Part of a small language model's weights.
Architecture: rotary positions, tied embeddings, capped logits.
Training: a variant of Muon for these matrices, 11127 steps.
MLP neurons of a small language model. Each row is named by its layer, matrix (gate and up: input weights) and neuron, and shows model dimensions 0-191. Each number is 500 + 50 x the weight over its row's rms, rounded and kept within 0 to 999. Numbers have three digits each. A neuron's up and down rows have the sign that makes its largest values positive.
Before each neuron's rows, "fires on" lists the tokens most often at its 100 highest values on Wikipedia text that the model never trained on.

fires on: "a", "h", "ak"
L8.gate249:535587484576612461460547533495424468448446463488569564570484530562490532420585516509518510490563491497458536521513567532528524512485437604441552500591602502539490540489440498492524511463570471489537587569524481536480424459376460561416449577486452438501498491536624566572427430480484451507500461508491617556420573560441371479547466503509522528465390499551488456442516527536462454487477526472519500469532492522585487506380560517455492512538478549480479562536482586538452483438544591406494522481537537516540605517468502515491602506416483498546389519499507543482518497539453532503
L8.up249:571511537482476472528629430526521504482384443532548500504473501493494500557501542452448567467539509488591488534479529549576571482471488529518474581460484436502499529380362426433508404460521464413501390555481415451440448510476463558468470450490546526431546567386415450525447492449408496503468463529407539469545513484483557537513484490492514502487539477510454464565505492507388459504448508427434540557531557509532471512504551550463462534464449595510476469505403587543506562495487547574517487488577504588585564434415532472553465516435398500479540465429550536450559545491432470431

fires on: "ri", "ue", "i", "el", "ra"
L7.gate163:468489523467443494567516621528527589490394528520452442485582587477519392505506555520549507441433473377399504509477527483477463421530484355540447601537490529466497466557522506424614516573432487619501528531475547462573411480553496488511538475503480507431626479474468594438605558577527482504495543424503500467445481443419547557549471538476615535521553429475483480535509442501552515484510509549532510522524502558487535459485533522540483505467395480475552413516545538481483471459478515436498553513481506444535619580484476418532503528444562515565461493561510477495569512550530477524
L7.up163:488539455566464545534482518476490514521502546593521551478529504474521529476509525506580528453536473481452481459495450451510511532488411521585447600500529529583540414490444508514543539563451500511498592467475465518470523572510500512525421477501483507460559582518501469461539482483535560454472543504492421484512472469464506453445567443529538488495559458570443415437454447491507568531451468400545444446514488537494475402479488411531529550513523584483499580527482473485612506482623391440592499510426461468442583569603551536512554512358583491480508420535565429407523507433398336531

fires on: "a"
L8.gate203:523568495565546551430561485571492485581506417511529462478448525430501537602592470511561509494614498504527482467417560464599564512563496583485532497598535494516578478540524515557455534539521592537497515456528493477499584586551478486459425468519475485480443449514490450518567518461508486448519499481560446521436509479416544515495591478429479495386549542555424407490500469440473459395503499473440470502497549484497479450486601535511449434528475494482476549556446516555490462553532428452421499500597418469528592514453553500541486445417452450515468546405480337512438594475419526453
L8.up203:489480449528522498573531433519488566426431475443470505444490544455594477507495546580596554581581501477502509475438497550464386427494447518453517488445566420518596489505470509539490467480519451549549481488503525455516568517543468544512383499436464500472501577461478585504461452486396386419483485518483508481405468508458579524505496548514485498520495517618374468493474483435518494456491467404479535484568495474545518547551569621429485422551514477541396511463541566522491514500554533517408530508479581577469420505395599541512522589471408517439442523485556492516494545445452408519

fires on: "j"
L6.gate150:447588572483546580463465433548538467443494498526487480478489476580429546502504428434502459479534498469513491446433604463551591376457347531492491547583476500433508534477543531438538562474496560380561488490525514437508462594538450465497483439566510463486503580521444509528525502541429567549543442538425519532460438548520517529437528475463497478510584533487532550490459459549564548459392561519427526482431573477506553549524465476502459450497559465460526601546427488480451561479540451438462513421596541418526588501437509551509436546536547454511407487545478514591420512478573506415
L6.up150:536479379530473426501418495534482475490441530457483476467505464631476586544492491534554470585506561420476544485555487536443580466593559422569489526472517480451452526548464562578531430476524588460485542524507598474443517530421400475526579471525446518431514548448507501416438495440456540545505473500563538398483497460517434472486427498470496459521640516545481510397464416499518406384522415449549480462482489491448539494507539479466440487457518593531480582544429537446499491528532545401535475497521549532477488544398523568489531450594481525578519558418481437519450521443464480464

fires on: "or", "i"
L4.gate71:507487558552351479469445527550502581484552447452519571540525572462484503563479423539543454546498448479420488464512544505433511473471492456589500515543585535488529429517451562424461500604485530409563470571482513546536552542519464540585553358529472530510498488592586529484521493570497556590529521549426445522519493461469556496466561439460561499462516484453548483476480406487550534385497428464486480612488559418550429517545471580576448503508473501444414539549512504412521538479491558533474585597532543460567476525511536568480544487532533548485492483431508590501463416498562399484
L4.up71:488591472575483499489540499517558488515564474569589464478463436449439566588492482466485517440539509479430429430451538483567527550471539520443528532486482499623418460609554584528528457532512488472559505464576432505586584437556504441563571428437515509535459476515471562488499581524438543545512441566415531546486482498420442514577473502408525487510522521589533524424483475551503575472435471481562456490525533462539459443512342420525560445515527483548401484424612494523459507476500446382536483450478542562418529533443503527570540516439549467479485457497443500505445514471561431448

fires on: ","
L3.gate29:471487514501547429483540522461479518483440407496472474473476520543530515493528518500525456489571541518562486557575501537446451528472391447519516585504534492477614514547449522502583456485432586514591503508517503435435539394424440469611503566525519552439446507527622535453418497630484447546517529489596568491489589544544483485509512553530474449485431471505429490458421485489475539460492444463397490467557437581589516572466581490494491536446429480508546525474516529494528593405469631470536469496574498455548441517426525502505505526453412511403517503514415436396543527411521504531
L3.up29:538493481512528477451535494510544523439524528544471474564502539455515571508443587513516520425484434454476398452483433578582474429535465409437420434535456522475456530549563509362344501553473475547459468503513479550560547586460446560457509482534557440515482484482548448508541474431473452557475462444513620438533471528539406544503528529438610509568462434537474519536473581495509627468543479485471471505443459442462502423435491547475417502621412424571502475536493537494505512445537570520503494468448535538495445521519514495565475497475572532538473410508417488545469563392588513488

fires on: " J", "j"
L7.gate376:550589523417468491445431517667493491494548527440565527564503498527483420469552511438471530468497536532518524535510585568534539430532509547540490494533521552419469538462467502512614494451507511374486528425439523447441576554508416505437563520546455510448498457565563475492480533498442542549432504425423424535522475545515546577584534503514427463518536542536548521485572518470442487420462526507420449551473527444534517517496553560439463456394590525495514547603410513422517446518514521543557476539429625475504483570461586603492463472496574496522490593481511442514449537414536499457
L7.up376:485473585460461450486412449552459479521497615461534558487513535478454445488498416480457485469502434497561557575428548489572462479506528540461479517584564555460473461499538503566513509458557460463575505424403520444504501570521500622372533471555435541452534483481516496587550555548411586510468471467418461486516476472472516520405482531486355571464631494521524529473546461459527441436437478448421416561467512375556536486544536567491450515442504550469484498551434491439524472601527468512542458565470489495517554485470496525498517390549557469513515630468474492504469525400527498529

fires on: "5", "9", "4", "2", "8", "3"
L6.gate141:520461517439465457465526497521552505476544535462569470548540544523461470507572528436455403348504462512458519530514443471585536503469461497565539596424444454550585522507543488485491400439435556479510529453501508515499541442442515432550540518531522464448511476541526490501504475422524491479435493376474540474452480559490508568472462473476547548423463588593444625477483500482471469421507462483544507545474500506499451421409549510524381497480387584500490545463539542424523397502553501510656479567511512524547554404479381585505468555524569436492431474511547468535535392513507498467
L6.up141:462432442436459334538578569462539489519481536547548491478513612486491552517391486446473503438477440541527523513555488556491510517449496475467452493522543452449557486491542391479498449529511508563453485544434547419538457473505530447527519485475467488570652550444484479430521496560475598632461510579452400480474551532542528410532472461465495555586510463510468521472561543522450455463508465542557538492523585403516488529558514498516473585465557608563477532382401498621508495499466519450490503510558494433479463423541530490398569481467513510445489495488422458548426509462479510541

fires on: "ter", "i"
L3.gate340:516505547529572463532481529519546435431625536545426591514501488499569444494522560499524437531576504401504501557433438500429542513498518482571434545497500507563464542526596533498529430512472487510516514456506503411622570498530571495604486447449556542459520556518550454423449570548485561571547506566504568515448553500509520491584494495459596466414389546575498574560510494573515473444514441491399454496533514531538446543387423384522429443440415449512515576536487526481494500427504497509554499509516506444445488548438565492629532537484532504503524530438495555536434467526598491525
L3.up340:502555408553570577509505473513508544422514472465585554460422524434457530459462456429524497522496465512507481523604571532586412492538491503462413582390535472541483534511535439475487561501624566465444505496524502475456449496563464588539507448500540466373384495464495498463491535483517495473418494614507435488527557501446513467473435524597571468557435501593555506456430469506457489519425556402580566457517525441533485444398480411513580474471509443564505549536489555513535543570457505454536487479433578490533523522440571554453512422467474497497558464475460462465489535572390468541

fires on: "v", "ia", " d", "ated", "on"
L6.gate325:493523580442474403431513496530521576463502451458577513407552483588569431391517499501496427573493437536571525580490498454423546532445404420456495410501524504462521548412524478494530432566415509546503588526579491604532532414408540469499511498464456524505479491463444559560470552565515439504518454508447568445536499508510508488458557418458543475519461541462457392550492534506468477581501567470502464536546501468474537497482532434433441445547444407543486478480466503558554436522561508487572558517476420553570549533514481520457553485414470583496473506571571429657521537540529502561
L6.up325:488527544436498386459569569454408479446424531476518424592480515540486468545462545481491468565482549469593487553421589524429457494525478583472440434384361518437503470518575414518542589548558513540493451468524423563513474487546486553471498533531484463481514546542468564533488478487517474445432441422574445476448512481480476537455537469471414437501498510580468485545441521484457487502588503431406487571470574557490423519491517433504499610521543492450532474513500475516582533525552426501553429438427465405646503516467438483500508557492538542465562538561528553492555516477426429457

fires on: "5", "0", "8", "4", "1", "er"
L6.gate221:491443478489453470514609543482468445429478464375509507607502519503544546488527592531492534532471487428436495486426424543528442395446483492555425425510497485498477539504539490458520545520505544457523573392496494484482483433424489503503343459523469461552545516531481476502501523437471511489463522482348509565488573454473508467420574553476532521541438525516555481443399566527554460524522455495453502551444510528457499488509510448486484432471542451478512452503513372480544369530475367507571415576469530503490473421516553505412468474482469439425409457418573470578567521479436502530
L6.up221:451532543506508405573581491469554492546519529488493511340504569449543426529489515480541437565472486549536498525496528563523498563524480499510470570465449517519590563504622524506483636470580450580546422438382511397461578455490449486481547510468494538476465552507506516545491561450527508538529455521470462476431537517585408462412567533491505491410490420551479555479537492440533451460506496464501436538489562476481526554503540521444414505549499575493544421501533479513406455460509511548403521434512540508589516515502472564539533454524522486466408383484433435539517383492530608569

fires on: ",", " of", "n", "ers", "f", "al"
L8.gate144:532564508496511552445543443586492524484505469442528508520461504551448371570487617518448449564508450538479531571429457458407447415491413527491464475503429544530478508485462415431571444442515396396536492558543545530501473475444492517581466526436587600523502506506523497508481464444553444469501462558412479520431563527528431504546492498434545502452483469518510492502469456510425559495527465577512525451549501551425595519377459519520484564526588512491479585499441462582520569438421530414543512564490531454424505551590486667483475521573460548505550454472466471470471447477501520453
L8.up144:486502479523486465557491491519471430521567528527448503447532568483602477501565423445544428489540502496353472465503378470494513553475483546465459470551463487495433495481520537448496474522467551548411493500557490551513449523490528519461489586596588638570467535554610507559521489501507513499419493520599516510614516521456508464551394437501537511517549555511454571449557465481562504490537550559487532587515522465545405488462474553528465513475465571504471460497549439569463433433504502513402416458565503509521394461572401502404548498546534468527587506495556367403452542511536527516

fires on: " and", " or", ","
L7.gate46:469557483432592529515436533549573531442448485522553473555474547551487482511529517497504463610573522459449527546527497487435472447500446437542550496568516597538492449520523530524541516505508581455417499510466534520481473514455474472563498545613523530457478593445535497521475505520529516516482512490556599462520509626457478458489542500469517513491469507410458520514399477507449508515494407489447471638555555534506570459537513439482505670512535440465520465367484457540544611380482507459509464627542468434518456642523461543453503532397461477540466425452545547523536566545527472462
L7.up46:499489470482525506541491501578511550501475482486503612581506433471547553465448430514518478521504435443498484652446475531562523522552541528479606456519485554470548482444447501475523607560521483470554519556473438420447497413605539623428511434454585568492539603520568426482501486459548464483486531464517549443550511523418466442385517441443507540490538514534516543360465508380481498485469436480577520455523527461525566514474601456495509446500535476490517532572568488569476497436491404549507472510537458537496459566490500518553467540543453433612537401526465448422459531448480500425

fires on: " and", ";", "X", "Q", "h"
L6.gate328:625410500598507542541507482495436502438402494553518538438556460537444555529487497486434449556446514441526502469541420532443451544545564490346488597517430512516426488491451482533458549559423502459455576570500521497509424358513518498615477531524516504454526492475451510454500532461466435462495514531487438523552565566513485526444564411469511545499436449471399548579510445525456473401557426532501452513479541547535466533546416525479537464442523505472457511525498498463562558428465462539481424568424458483430452515561474511540504477495453439447528505490444504358576577584464450475
L6.up328:448401471472503428563495479497533559490524538473492550575488523379520524555507444502563411499492522462531498422460620505435628503565509495484593467461471485536499459527524482560553491540448515475475473510520482513645462500471559544454597393528498466499489570456492395451384461494572492532582631515467504532509468410510478431501499423403485455436476466584481473488541495455437524426488514452472494478460459443401524586466526447552455549529442533474517453542466504491493485398534461417494576529535461490560473478532462418452532484434534462571535465538519593519560543497443570576

fires on: " J", "J"
L4.gate89:496493488593413455575588581444505544506448569454466484488496405483520542520601503503458547514445487527586485553495429504497510431515523458505511494510471486464477592502584544537540387562584573441489552454470478531425516494491491523463513369489378524493524514576498474560500570545471506512480464540484519490467565518527474600472496495547506484464472499519505434531529532562451460501389446576473533562370588431511607399554578475415555567498420499499420512584514477511513515491443458482397519549586555482494452519467492431548541496524587557514481517423503431573564539435521455461
L4.up89:526468428607480457514516421425574470454500575502508480487529585519431465492548463445484438539476464535430490524548471543466473415470462550478434487548596558490550423529489513595570442553492462513422539516437438551521575470521522456483424443503429557473538453515438583471545537515558470492421504463502457379521513464595555610502485500532433511530574468530508468561630512484492499471438514532516509624508588415456636485523466497473380428511493478516505524554515530493493472538496501492486503518491409430551510532534596447467521475530573479449562467438440469503446584377535516525